Weights of a small GPT-style language model, trained from scratch on English Wikipedia: 5.29M parameters.
MLP neurons of a small language model. Each row is named by its layer, matrix (up: input weights; down: output weights) and neuron, and shows model dimensions 0-191. Each number is 128 + 32 x the weight over its row's rms, rounded and kept within 0 to 255. Numbers have three digits each.
After each neuron's rows, "fires in" lists the words (lower case) most often at its 100 highest values on Wikipedia text that the model never trained on; "fires on" lists the tokens most often at its 100 highest values on Wikipedia text that the model never trained on.

L3.up260:133079102136159156068156121089116134153148140087115167103171151089132126155134175211194095154109174140098186120153116133112121181159092193174106144098167134079074121094115127159092204078082146125106209080080140114096086107134137123107118128138176093124149137144179168135109139164087125142155098103103109146172142121120064102115105164123102113154100084134131123043167133128189068122152129121102114133162137132166153130175169128079152083095124154107052112093116162081129125103099101196181125153122100122126142111149147116093154156132145091198163148127163163107124133090133136087
L3.down260:148128088134142071103108186161175032095091141133141125125114139179178111107105197106129144094118145122123106161138166163140111116103127061153098132145096157166102118100133159153139112123094097117057083128149154197121087095083092166143089163138117135194178162186141105186083151088116128099086105097090071136157156166135139127190122129173157131126147148113103105120206128115176076150128107123164143057096137109172091142136140110124107132107169123120147089183086146159143101091142093136109171045078139149100179122164125115127150119140155081144125143095176090189126181100124137116
fires in: "she", "he", "served"
fires on: " he", " she", " served", " She"

L3.up254:209115103081143182149136150159105153086138158065155154131135183109155113197108132053116100145155145115148132129137166103151096126141190130170087156050141094113165118088091161163155108120145099094105131088123185145125072194150154199135142158172145145106140121134145094132142128201096138109124096112137162181138160082119095133112120141162102070124057136145156176146156134151108049101146078115141157136119140083127043157143140093085106070144172124109106106111169137199109041125148162162152124123142153134130113151117129157094085108136162139110128132127155087136128155059119132143
L3.down254:092158123126123148132164095125149148115152138164128092048128085107139195138091154128183099122133198092119125110127151143090094073129164139165099152149147125133144075140165075133119123106074104126084105120118142149171114150140052117144115162152136151178122104121069123187138081147085128150130163191123077131140112119121099109102139147094145155125121088146106136073197149083147167110081129143128136161107164141099134172127117107147122128073180118125088151131114213126126135240056042092139110173166150154138163076128199096127171110107091127186142131132152080114144089100142153119
fires in: "also", "while", "and", "quickly"
fires on: " also", " while", " and", " quickly"

L2.up49:106139137187149190170078145121116125062118129102128129130139139148153114158059108071145145175157075098110129128152121171138147185101129216163113145117126164129086137092169107108155136164058109109107136097158124121118113155094141131091116200176142083151182177161122153129101148119153150084138163084109121172210173136146114126062102115107140155082115111098122120125120139185147094139127146125155120154163136075099172057136069111103097171097069080143102130147116110144099090065137138129149102117195191088160030153134161151095134127130132093142170123098079128097139150118101133138
L2.down49:129173153099108166186131124170135155196078113170094141116131123085157114140211141107111139138170135076151115140187130116110141166079119155049158133095154079156182121086138143161162065124116080142129102144120244157096117162101188099085144123097124118137092107121157151114118138137106141098126145082187118157125131161130106118128146136159112117103151155148153130133154084146111041145118062099106076123134117110089118161187100129133136139123137072166147119080164170165122083120198067134153075061108119154152073138145093128100125146106109113160130158077116173117134136085170131171
fires in: "of", "at", "w", "around"
fires on: " of", " at", "U", "At", "W"

L3.up267:148168133121108141088210212198119154171064071100112178073063139156122077117089144134116088094168166142071143125142142154122099125151157133131088157096200089112112086067111122126096151153112085086082142085143151073115133143188166144126157108177153153095136139138132125061125157160089134112103095123120126166121166086177145093073192135135174082130173115156101121142159149122137155078160132068150159130105140112144123195083111125121168154093124124183109096104110104140172122176098134136144120177128101094091145092118104120124117116134160095146110102078188143170098107149155094105
L3.down267:063094155193098109130092059096151103121103072169095119147164196093091111156178145114124121174114137075113148128096135138067159157131079141195119139053145109136109181134159106107141125160127109166097125134095104119142121113066171099113141117136166075137126133109146167163099126139144120147118183166128113085091092155110152144079067114124137170133091126141131111106097094148118142174149110152051082101107143165166162099097103130132130095183062182103150162179150153104154203108073153172153140097219175120139092127176167101112150173115145124088143128161155148102131145112170129106
fires in: "he", "also", "they"
fires on: " He", " also", " They"

L2.up745:117129111139171164118138144112071181042117108076100149125086143121092113201131129122189130137143177112091174140143141141151108122141146204182117092105181129134100094113088148186114170092127094059098110075145128122165120203117186058185111121159164101141143162126194116078162145098136144135122131123075136169201146107100117175091153137145156118124103122165111143087164145104130120051158130071102146121140138128141159143134119175066164075137164105123091120099160138131138068180118104162174121113154126074181099091156151146087097114116115126167109118107178167126129124087108116106
L2.down745:106117130139140168147145128141087141090115143112129023091083085105074190156100102236139164132118177120134133121081141122178058144162138057204126179134165137164109159084144160143145134070174130147121104140143116113153128094141152114105136135142079130162083165136169042126167127172138118103140124149120088121112140166090111132148110142150092132113136124136141169135183100140120105070148096171116128100122142114149079125110202139138095135160192100127168063186121150077122124136100087142166149062134137094138148115165117105153088166142105103155138162089130082170125141051141117155
fires in: "he", "she", "hess"
fires on: " He", " he", "He", " she"

L3.up69:130126102127146167058152179143107173171123118136136138091139192118135117110103101116122099135163126115133148118138133110134104099126140197137079137067079134169109145063095131116126137155133128077153157084163179167114155133111133233158121125186120166121092162155106146083154104145138129133148161130086145162134197134097141128109117137144138126088164109154163140192181153107116106079096143123102179069104127048074143162071116129071159076133159146240153108139120120084092102110056116132174150134121136111131179121151124126110059162122097113117100100227135140106131109110146137131
L3.down69:176096179100122176131111090129092126142080119152117109174129074118140147113129171184093128116185062130062083147162179127118091174122180098110098085091134186134113121159174183124132091129150084098122169141148159123129133121152171137127135130106097137137128136089144070127172102143103118132134103171133129145156160113111109146146132188166146136060115084163116135115171122191082158129144132111074147052100090193176128150122131077048155110105156147100172163177145097105120129146117192092118035152161132170072121137122110105191118094113115078165118166127091076134141112177134147115
fires in: "and", "or", "after"
fires on: " and", " or", " after"

L3.up481:108120120170087168163127237158141167114107156133171112158127150145093106121084157140179123152203077046092159119119127159120164175096126178145121111159149102134119127051109160161197105151133115097101147137156116128102096160149167192129076102129126159155085155141173151097113127159163158113100115105092098172169139136136132149082094255100199133152100098161179138099197151094145096118086110139157115109131129073121140168146170123114059099137166139126175148109157138110110140162124100139119118175112101107148147097143154063083133140146092111136096123094093120113138130113123135105
L3.down481:132099129162102077140084179165126147166082088114122107113139097118163115153119132106150185111185137109082094172110171163111160132128115103103111193124101130148068130160110128169078178107164145177153089125122120144128106098147108119182107121118103085160125067115079142164123033128103120123098132090134144158074133093076177033180132112108155141153174105079125161123173141125144143162058088128131154152107157138085160175099072130115149150113180139180130132062141093128164150141102150182137109110152093157128101161178114107146211159135116121173109139135082164080187088140097120118
fires in: "his", "suzuki", "her"
fires on: " his", "uki", " her", " Sen"

L2.up737:120118048191147172109090167132089190127133132133117138132082114162157079136164126093181129118064083170058137116172205135118098100137171160087101171093125099099150095126174120111110114151161140117118135083137124153138130185121176115196155129132135103115154154110102128186134136103144131134160109129111128105149137102162109175109159135129068129095120110149124122183119080129130110100182149109141142129097120110151071119136165157117140148140104110163191157134133152147103140098204072179115066165172101060196048131117115101102174133133180162121100162135171168093157170103072083098
L2.down737:099152088127135119078150089055150164143085136145133153171117148118087084109113113121109144143055109126160231169084135156166127104095113095085078123126130114134124116115138093160112091140115116128059114127168150185086142128132126168109133122122092146103132128127120133179079103099171122167182093076136125141076087094119158107149118122142195168128144169122103094087120165171100075170135107148115147153133112165119162163142139197158140109194113096098147135103125175173167154181150100140100077106165126097158110182138169161116049022131120113125125093159159150182108137184129166106
fires in: "medal", "cup", "championships", "athletics", "games", "medalist"
fires on: " medal", " Cup", " Championships", " Athletics", " Games", " medalist"

L2.up364:118134077082124129112080141094136132065136119179128195140098147125167094166075150092117027186118132117117177168089150029118111191144153206112098131121103114180137133113085217134151144060114109141096144089154168145127106165098144163146094103151117143121176133166139117173112154095159125152089104145077155128176158141128046109151109079168162111111160182065146120083131167129083134079110104132152155130151137102112161114102180185100134091121151060151137143109131118144124107157120157127128095137110182123159132125144129122111095144131114094138102083118154107107111175104146076101
L2.down364:032112118149127153192123122125148111121130097119135155129124180184151164155190126140130122103082122131141133126171129154168139110082132144152042129141166188074055129111180136089080046121132131078146142140176183109147194104116139121171074124130148114148108172174133087107191095153119137130193155144137104112126096168139091113103193161132166145101123153134121110175098117118133114112125137067119110142114061161160125128127107110097133126118095149120098133117090106169060077158145118106152130105160077158162137137132168151133133158090108122164106058083117174130204152116200099092
fires in: "that", "by", "the", "which", "and", "between"
fires on: " that", " by", " the", " which", " and", " between"

L2.up358:166106130096168154130115140156131095137106140155163163172124182142165109122097151026101082103139106119101166153136183093083102129096099127106111150111115161151127142096111190129160135159155126140178213102094152132126126135117179153187124117184104107115120186106101105125115145115060126142091134150155140167130138203038133201138114154084118161126095117068130086111169124107115127154148119124123131115105136140148131171068134170117104101163071129180138133136113176104140149178125093105143127076130171060100101067147117128141096079124155102122121104182144133155248158122155097133
L2.down358:096136148149123070112196106140108116116171132122137077107108110111152170118178101184116208159136082178120120047060131129113102133080161135141116106137140147094104126162112087144199150193162128143143142154106151085111100110135142107185155142106081133142088111128172092075092077195162119154175109096104128125131148042092161076059157131103112129159109129171184182111143060170165119097155171138148126059111173182073178116132120166162085127133122113115167125181164106123128122097099140105088124146148136107075100118181149134117134124139086142120118141166104112101140126153092172116
fires in: "and", "with", "details", "for", "has", "a"
fires on: " and", " with", " details", " for", "s", " a"

L3.up287:169146104154137144157142132076117082150106125148061124067101200118119182149165154086130114125146146195095149099133131115121113097123176128117126137072160110159199145123105157096166155102192118126129100126133213122142156191097125114118062132123118121151138122157187119148122123194111124157135052135125071188147124162057145105113201140141088147114115128113170120133128143135204128069075145119079127122138122077140062187109123205124094132072133137152125111139065110171178144188059091135147138111127133142122117147102085125109097125119121092150108135127105181106138114105147182129
L3.down287:069135194115153076181221155113077108104130130101131073139101104115173063085185130069157132070185117077104142156123051148098123097143155116106142165130148145086106152139140161076090123144081126109119152131176117119126108123154110115129156130155103109139190143094096089045081165148139108076057115135148081121179173157130087168125090131135118149156150115109134123131152095155126119154186066124112121149145170150180137097127104134146128150149139110109130146123129221135153129109153140069170172161127184138126139129159147112164183179106140127068130124149156069084111119151146152111
fires in: "so", "not", "environmental", "yet", "soccer", "would"
fires on: " so", " not", "vi", "c", " yet", " would"

L2.up511:138135100189184191138190204188105140141128105042121137115127159156132119140116103102120146152190174083116108116165146117134094118110116111180116170078119082099122151143099097148112157136080094170177110138067114124179109135182150149080121124139122081092143107161139128141128122120097136106133096157145151204127126113147092097064102150165140119131114073139097098138179206087141129119119218144134189150130112145104129111088149146098162117138108197190094183079123121086181161123090095114125085080102189096128140068123161112107074114117143108143110128134172172131149131146103152104
L2.down511:105113104117128164141231128136110127028136136092167176176083117102169121172181140133110129121141158140120165155097132162113102216141156110098088133126131061122113179139150070120143104126133169181135120156167124112129134159093132149155107146079082106149131122145107078082091078135106130042110082074145140119103138086117098159125126151122108113155194102115119127118136151089142126081147126183095078203152069126085136142114110048168101173203152142145106128137137173105173148116111167139108131158101145131122094098154123175185123091130143100181159106137126155086159138170161114107
fires in: "has", "had", "have", "having", "yet"
fires on: " has", " had", " have", " having", " yet"

L3.up203:139094128112175106053127106156131139120095138101087160074104110128084118146144157117161091125157168192119125095121129159111070118115133168165067160063190099112150091100100140164152130152165139082107134109187163116063101142160141103082116104175125139149100165111151103100113120133126110100148070089145120140132152097080165117082227139154132163154170143127093131110140147111148154048118127147110141146164137180136121139177121187084196076170198132187107147130128123093120110153137106143137092140123137177088122092141146159061097175121151127116099093130209058104099139093167121141
L3.down203:054139094144118135121084126174150096134153115158094125173126115145074178110112099144091171204180134087111139136159061123129147150136100092108111143128102144165138141110210104061120141206161108200096155107106072208172157103071157093122115126049131191113153145111148153180110121113105113123167150138101126177149114134106107111140175112115082121147109135132114134144129040150147116178088070152134158131079173137165128141119124138084149128148159182147165094181134165163154114087157124133111095075185127127129146103081074131137089128114112101158154145085139159095096111142136074111
fires in: "she", "they", "he", "had", "all"
fires on: " she", " he", " they", " She", " had", " all"

L3.up720:168096133121149132148100109100134187116131128085118163153120126123135132140216103149131084181108079086139148144131150136158083156150169083166089125150147154172150134102114170140122110056135127137102105103117138206148097147104104162124136162192138100139120144153136101143143116137147133157179050087103163169160136082137070131179104149139125092149133105077149103051094162144150110104162110146102142082168099103102117121161186115088133150089102086085161209177160076110107120138085130106130110120136206114112155081100165136050126077125135163142085168120140108101084146161177045130
L3.down720:160146108188117134118114096104193106104152101048112166119111109069202108096084162111179126098140116085122117137133144172131155128149140148124067163142131131121105146098172121138087121162139113118144078186122147104106108069136155143074147136086184074140187117134141193114126164125147119169131129160107082137092132178153151076091166183118105089122145152168137110120075080188120130133138078090116142110133180102129135114155053132084172131146124142191137102051113109173158138035115144171161156138118116116144132153116145145107154202122147053115160127093089128127186149144130084108
fires in: "and"
fires on: " and"

L3.up579:118131145118178158135099167172109167136141160057138147110112171138106139182156179103140106114154187097114184167133117135134105106129111153208101131074135078108108073116160135105128173099120191128110132093052089114149096192138111045106108138165168119144118203137121103204085109177107118109116102163135132142143149105147156179114136128205048119124149095077112074116154156126139110100183091168183148161193115116173120134129143116109108057110140143155120133114156143080106057178124101149127170095138110131157175119090128135165119153127124170167118121108103069115124136098159124108
L3.down579:135121036187133076101140147120190098053138147118097089116158105155112170063112128129089142132120157191122157121159144113079140174131088118138090186168146152110136186160182140163152079122104080163151093159111063113169136150084165168151125116145081127147175059112094123183113056112121135056156110137121081109086130139132171062091080099110166130143108107128153105122149144202125138138140158130117106134121102142113105182169118120062101069111093139138167139179099149210143124166069143130155104128146108126114122140161146103140126157151120154074168162113123129121152148165098123140
fires in: "she", "it", "men", "he", "women"
fires on: " she", " it", " men", " he", " She", " women"

L2.up136:026112098115151166127120117181102226163117110041164111092077141107125134141178126124189127111124123136156132190077154182132121178113177175133118111101132121138118095152122166145097055097093081112157148080080146114127170110099185123145142110125151148171128097134148168136135128106140114086110147099110125145217105122185120069083111139137141144141171129141091179139131122168142087129189121132139093137086100140115147137152144127100130098131070130140158158175160150176111125162105150106134094144146159172104107141112143132032113148116204153142068070142115132124167079092125130101
L2.down136:148118138089142088137134146112057134118121143138109106134115104225102124203097153041128161095132131118154153133069129090109112163127139130054134063164159120105135137104156092156121124164117138151161122095114193157068088096073125119152163099147094147168189097144118139105128128136084142091111160116074115146061130081153094102106091170174131120098160147134142155185093136123112183147127112109179091116047121169107184182164115171118119109186107157156153127109136232063113127109120172097145126112118110089151117122097110119144161133126131206159110151119105161126135160091154104147
fires in: "it", "under", "assault"
fires on: " it", "It", " It", " ass", " ren"

L2.up696:115119099115170147095054187138110106115146105148134139128127178125116123163099126115078113168106098096085160108129153092171073179109178187150089154140120136197127139130127126099154064123154118144128183151156151164098091183129171174156111141150139146159146146136173082109152115119126167114076067121118146144190102056048172111089125153120122085130086149088086140130180195140144133111095141156189163125155144141140134089102131151107177134112124130158129105169141143093173078122086161146135085113183092110197129091105106129093070159118163145185072119108115140190156189089153157137
L2.down696:128105207125125088146167106156116160163044106116144151126168088137085141155072124161150162194121088129154159164085130121101106128146157141140060090101119102110121100131119117146109117139076150122145123149131154113150109144123131141165107137121146146162176095076135144154071122132152131190120070123139081141070145178100160120121096144079176078132171154118191093137155117196141148138156104102108127174146137092164082121187128129114170100137062171087092115174093125194111187073138071053150083060089146143085124083129144128182095155186137145142145168136125140140089124166090123121
fires in: "in", "and", "by", "into"
fires on: " in", " and", " by", " into"

L2.up678:128180081087131106132080141084104166119121148145125155146163163136155148144113078080129114147142153162120171160148150123055149170152196116137119152131147122171153084154110135140124100163129165096116135065090213134150138143110129088157138126077130152150114162156106165173134199038144145108132141105096102133165132181083089109142120125164061137034161114095117154159113115173118111138078119128114154117144068075113112119120101156135125110145075156113192130193117130132141159090122077123134123179164190112098066165127101128106174147114103124120088061173097120058189116092129131112
L2.down678:111148116171140167139141083174119135107161141161134114094139147102139194152117164171070119122102207079081111167127129143113122144149146100126076110166095099126175165173087071121079138177136090137131143103207131194104166158130114126103146127118145178148108177138099132168056065101143129101113116102144099109168135151149111128097070191132160117140117184102118042128139114089086085093126098127171138150185114102119115062124177095105140106147116161156161148088114092171101174202064089147183145135149131134118153124101143152083130107124131155103135154140093127078066122112172114075
fires in: "succeeded", "preceded", "fra", "medalist", "by", "saint"
fires on: " by", " Succeeded", " Preceded", " FRA", " medalist", " Saint"

L3.up611:176097125103109151138158159175103140129165110104121215135109127084159121167099194144092120126124205154164142151123163154129133135163141181175117128105153122109064113110107109163148204102092134143085143109123136125164161166105142100152148060110096144133068189179140133095154175185071127112107107148103104152165133141086104137146138085145092159168137139127105072123140156114158096091145154148159118087121103090152131129143186161086119066156083063118100093186144158145144129193101123149133128073142139123145154048166147078169021117114186121139119113168105139124123121135106135096
L3.down611:119124081156071118136119131092101151119114131163085125142151099180067096155167154141123145090166172102126110098137109174143087161114042082089094104149169094142179179086092108094183110070121114138076163145103145083148179071098156126111147137113123095125151213150132111148094070090168149064127163149133136185157148122187163111084060068085162091135184130136147161132094121111113156158114104112114146109095073154141125171144097075118111093143151150166091116152104160129177128127122105143150160128139126084108152060168145085152103135143154122143093164127179165134137202143164158138
fires in: "he", "she", "it", "hess", "heat"
fires on: " He", " he", " she", "He", " it"

L2.up139:211104070126116091141144128188117146061120125129091170095100128125138124181094163103165092112116190144086158117148169057152092135155217135178083124172093151173129127107102212139157108107136104093099163133081146188096083169119159070175079093136161079145128129171129119138119138108134129104136140136103142110167113083153135104141140109123119090123137156095095129087156131090172129055145111080132148103161153104181140168116143137096118099149106098182080138126131124121182085215073160142181114103173114110121152109131152150118102122121115117172111144075155133087152146094139081072
L2.down139:132098120138130131156130174178138154115198112147078157111131135173152126088082092124141139073179162159116130138175119104119122151087151064116086135154085138122143124099176121140176089149167161183189133142150143165080084144119144081156112084146138153140105163170062141088195131117046116105159205114159139138126099148087129163110104109161165171088097146107116114158078139113079110125170056136158071112123068128162112171136162120071133105106174079165109155111111087158118107156127102142148109144119140140095090093108177116139130108129122138220140116120080152193063080157105130121
fires in: "which", "what"
fires on: " which", " what"

L3.up447:175162110169115115103106186151128121131120166085183170137120184116143127163197179124168083128085146112071103083130130145162092116158137133145088184099113106089158137073103171094167164102101145127098156090176164137111158186123168144104095100178136118140173110144151124137141107149094139078110109125118146221140185090148087085106145117089171126135072074062121123106166160106160152098159082125142143071099145088121134167090149148092111089140125105097085140146179116112099155100083175196111116081181128094107163109113153159067097098128136054159158092152129161154107159130144141137
L3.down447:137098150114126141085100102113222164031136107133157158102099143132203116096137134046116162131091158136161138117128191135115121161103131135119069121173111127109081134162137162100082109158155117125135140162107118141082146108138116214197073151121119144143127152162040089103154168146067136154132185137131121103073156077151147122100130135098126126137142107111066100178133136126155121144156126111065083132124081145159146190145144150072111081186138062138129133114110132144160071137171092139192126143111145122139097179126172116138188120119134098147162143110129179134093113137123092069
fires in: "but", "while", "and", "however"
fires on: " but", " while", " and", " however"

L3.up284:122131132181126140144149088142143110076094149051122151067173146149172158138109103080124073143148114133146195111120147130154062202142118099142103145121093175122093124163168186209149097169133110119145192132159146104122051106163155150143128145142115116136152091149127116136112164138114143133036120131132131164103177097143066100163087118160195138075093087150152139165186119094114090170104102102101152132120167162179150125109064130082124143132126161144106110128121133126100147116097142178113106137129112155115115075124166131138150198131098113087073133188123056091167193102124114086
L3.down284:078155201107138158145128111149131125103086136150107130142135129126100080092136210145118144149126141087150054163119143115133105115148192176150098127089144055120128129114131055126051140079126130078121123116102104102132178156149137105103106117101123139086150152171160169193107153135125146161133113160149115203157128081078202099105107189133089090159153117080157147111122070153100169114194150074149145124156112083103145140094155100125112145099109161107141129114170098127115070097171105120121175123122109104182123168149088108189091148119176173109109111156142093196080111157056136128
fires in: "between", "following", "number", "due", "caused"
fires on: " between", " following", " number", " due", " caused"

L2.up58:117122149166082150160109130142104143131143154081161125167169169110151165125100100118095141141184153148151121166174098131142066141128097150229104107062152120079115074124071104151159179149044137059084179050158108133138139148093113140115100134138166063132055140101155126094178141168165116127087136131117111135150145137123162122096134158157054186102096133109199181118145115149139147126148183151108124135143086111095122114115133102103147131171090113144111153101126161107115136181113058111121078175171204120076079100113140173120136159112101121190136119176115134145136108131107149122
L2.down58:191127121171160088174140127132111084176142103089115128106123081103142156112131140148115158113138186088136151147104197141089104133109152153086076091146143113101143115167184160063150161099141085124074127075118125084142149131115147122161122135135121082160181129170099140116178118111165133112114127165158138120151062081070135121094135093137113147152178075074202136105189116120134205114141151162165172107148104125078136164133133113183140184169128140181064076155110141104124122076080151099141125113136123133164116105102085096189129102123128141213141115104160135173066070169135077105
fires in: "have", "had", "over", "has", "loops", "loop"
fires on: " have", " lo", " had", " over", " has", " do"

L2.up307:139100129146136114088120101137112106130182165034164141106118116165119127141116134133131128105163143135131118172146152174122085130133168129125109140108146141069155135074070081092133139118115126141117119105105163146162081158158159086110132088166162115135135117161199123115116117206129144071150070083141127197116180115122093080141165115152094126131130138128177139174161106147135090090136093106170109163066174106052114175102120163098136161103164127245096148096136130056172077156053186118120115058131102166201125095109146122125083169137113151139100133134102149112144096134162142151
L2.down307:153089138127093187090090103150138069158106145141191170233106160183141122105153079158100165079109153174138116178119181132133084113094136111065086127105081139147128146104161157144138105132169114110110133107185115066151154098143128077085148121066163182128141132154156067122143099170091115065090132108135153144084181085121109200085160170161105130144116118132094124137121098167095149179117086120118113078153102178172098125140124124135137130123177153105155110205150115134090174154143120159128118108157145177040111067146095100121094113114105134088131157104141124135108174147149134149
fires in: "he", "ozone", "as", "she"
fires on: " he", " o", " so"

L2.up210:209100138133194151080130176151119118133038137166158147149061109185173059145090124148196086093095089122101201149125144110088101116117137159113085123081162141133133143072125090167179219089170152149124129091132110107133137128158150123117151116128123107158116207168168146129136149066149140094172105112111102123167143147123085156118120162091154157137131104145126135121128113129106139118152124143119146067132176127139172144152110151091076127115125090189196138150147138057130094130161188156123095102130089075132115102108134130112117105136201110102132133166167119084115171122135165062
L2.down210:172139117129116104185058122107078104091077121182110099062128123149125134151094114139162132115107118105123116099141160137113139185146099076079159128108094147176108145101116135112105107169116142179110128201142185140103102146113127145134133146102118103127070152110116134080129158096100159068163130140170160161104142095128050149140075132179125170127122138129110189059210172123113098139075161154088079178157130197087100139110112132160094116059141123169096148176142140135193128178100126120143103130165084096096148101147133100152173096115102093191167147136055154134139184133152101173
fires in: "his", "her", "bronze", "born", "their", "life"
fires on: " his", " her", " Bronze", " born", " His"

L2.up636:184175135074130161173098158170116168165099176143104149121156118095119066140070114079159068144182146059154174137100139107083109113106156187123114096126163160084138168101083227114097175130094162131147183104068181136145118110100146155115112119130131053215134149187175196154134166106161135104126150108076162134145129177097150104125104144103120127133092118082127151136150093100143095101095155106060156081157131141133100140123062090112109136124062132146147157094101122108135112146116151154150121139192172100154071130137132096140088123116135124151119127146104102102152131099156167096
L2.down636:108128113148100067145123071086121120116162104210164135100161094140196123184137118173061170095196157146137119091144173087135101202081149141094132103168118164105081113139164136141079080093145087128182112164160137139190163131151081133110137135120136165105149131148077129101067136097122127112147109146138154072152164143096140119096112094097125084100108182091144087160103123146085125096121098125121101118159115087177195121187165136069148125142105118144102121126115093136105200178181109055157144135109138160139125153104166102094198167122176144072135116139105158113128150070114112131
fires in: "at", "along", "preceded", "joined", "played", "attended"
fires on: " at", " along", " Preceded", " joined", " played", " attended"

L3.up376:172187116100149151147169153136128109196130118083122138129137133125112093156148065135131077114100152101129114156135159155136131175146143150175091127134170114154084118052128170117098163147113130139041144074105148179103104183126143105098117104152129113130039117168121177115128132173087147092185088143101146182165138142084090116141225180110134091184125135055119084128168189171200162136142150165109168144133151079144116125078138160117126123080107120133145127182163140098140099109081147148160079093131151155099137118141187108084072105126163150081064137120119112117099137114143121112
L3.down376:107139154148118131146113116136218143139140092143143163095134092107231145068070192100137105139108152081150101161118190138141144185094126153133070160138125127091149168142142147111125064081108139168139101134095117169116112130135085134166119131126095093074151079149072116120106106068094143167076120115092112179094116109148127101170066113135068097118180094129130120128115147113097128164106085208121156118100100158161080157195111126074093124146107111133103130056141102209167150131178155123116129111154158117144153168118167080151155186118177092138161148169144117125145110141169147100
fires in: "and", "it", "japanese", "a"
fires on: " and", " it", " Japanese", " a"

L3.up390:053166150162182180130146162097129150148083067154118148141122174115131098179076167126160098099115113115157161160112170108133135087095187121157122171117153079116102104141100120143182098150104104111141182112181182185136106132136152154179068141177104123129123176151151095131130106176092111083176108148160146187156148128145166126071206135190101137135174111102119100168144124119115110068110125094058164154130168112092130126101156138115121120128098099156098058145091080158155102133184133121136065143139128126094106088129102123117095161102125083185109103189119111156159146078155060116
L3.down390:118120132129106125155057128076104106091106144169109112115095127145066146109165105162079148166160096112113106132150136187139112155132076121112125111140167109123130068115118127169129100145134160124086158141143139165129162079082134215143160097162107141185082155130184160130150164146143138108098126144119094175209152213110129141093084122076126147152131184125151114107139070115104164101139161113146138170074159142107075105151125181096111091145119175068157129150107122059078181158190181148077161092155117100180159104112120100165079171101149137094074099093147099146120133151167070150
fires in: "it", "they", "which"
fires on: " they", " it", " They", " It", " which", "It"

L3.up49:107147102182137188112083181179134156078152134153073174132128135186137159192103103067128091134156071115121118131148106119203073116104104096146107100153101103076179124133129119185180084122110117107134128142184179196115117108111086142142114141104152095120121112109103153094142180100126140098104143099081103177145132105153107082128112182115054077109140144169120117132119130182097145101057195126159131136141115063120124119130170116064125101108152167175127144145127119184147169186111141119134080132148133110105090092188150159132168105132109116050139164100070121109133174100155095148
L3.down49:139115145149123126141184185113159165131069116073156112137150125099115126154090107095137079143134143157079161107177142136148115137207111091152101167205198108121117137060065175104153123092177078128118133128157085149098159157135116155091057121144192128115175072143131101173199142168088124158122112138112061125120107116111151130136109141121167136099136076119104072118190143120150113059125069116126118102164140147092121126152100129181042116131127127135067158129106163136158119147115145130145132102140095126074111069083134171102178115133175122154073122112121152163168158164196130151
fires in: "that", "between", "to", "while", "when", "by"
fires on: " that", " between", " to", " while", " when", " by"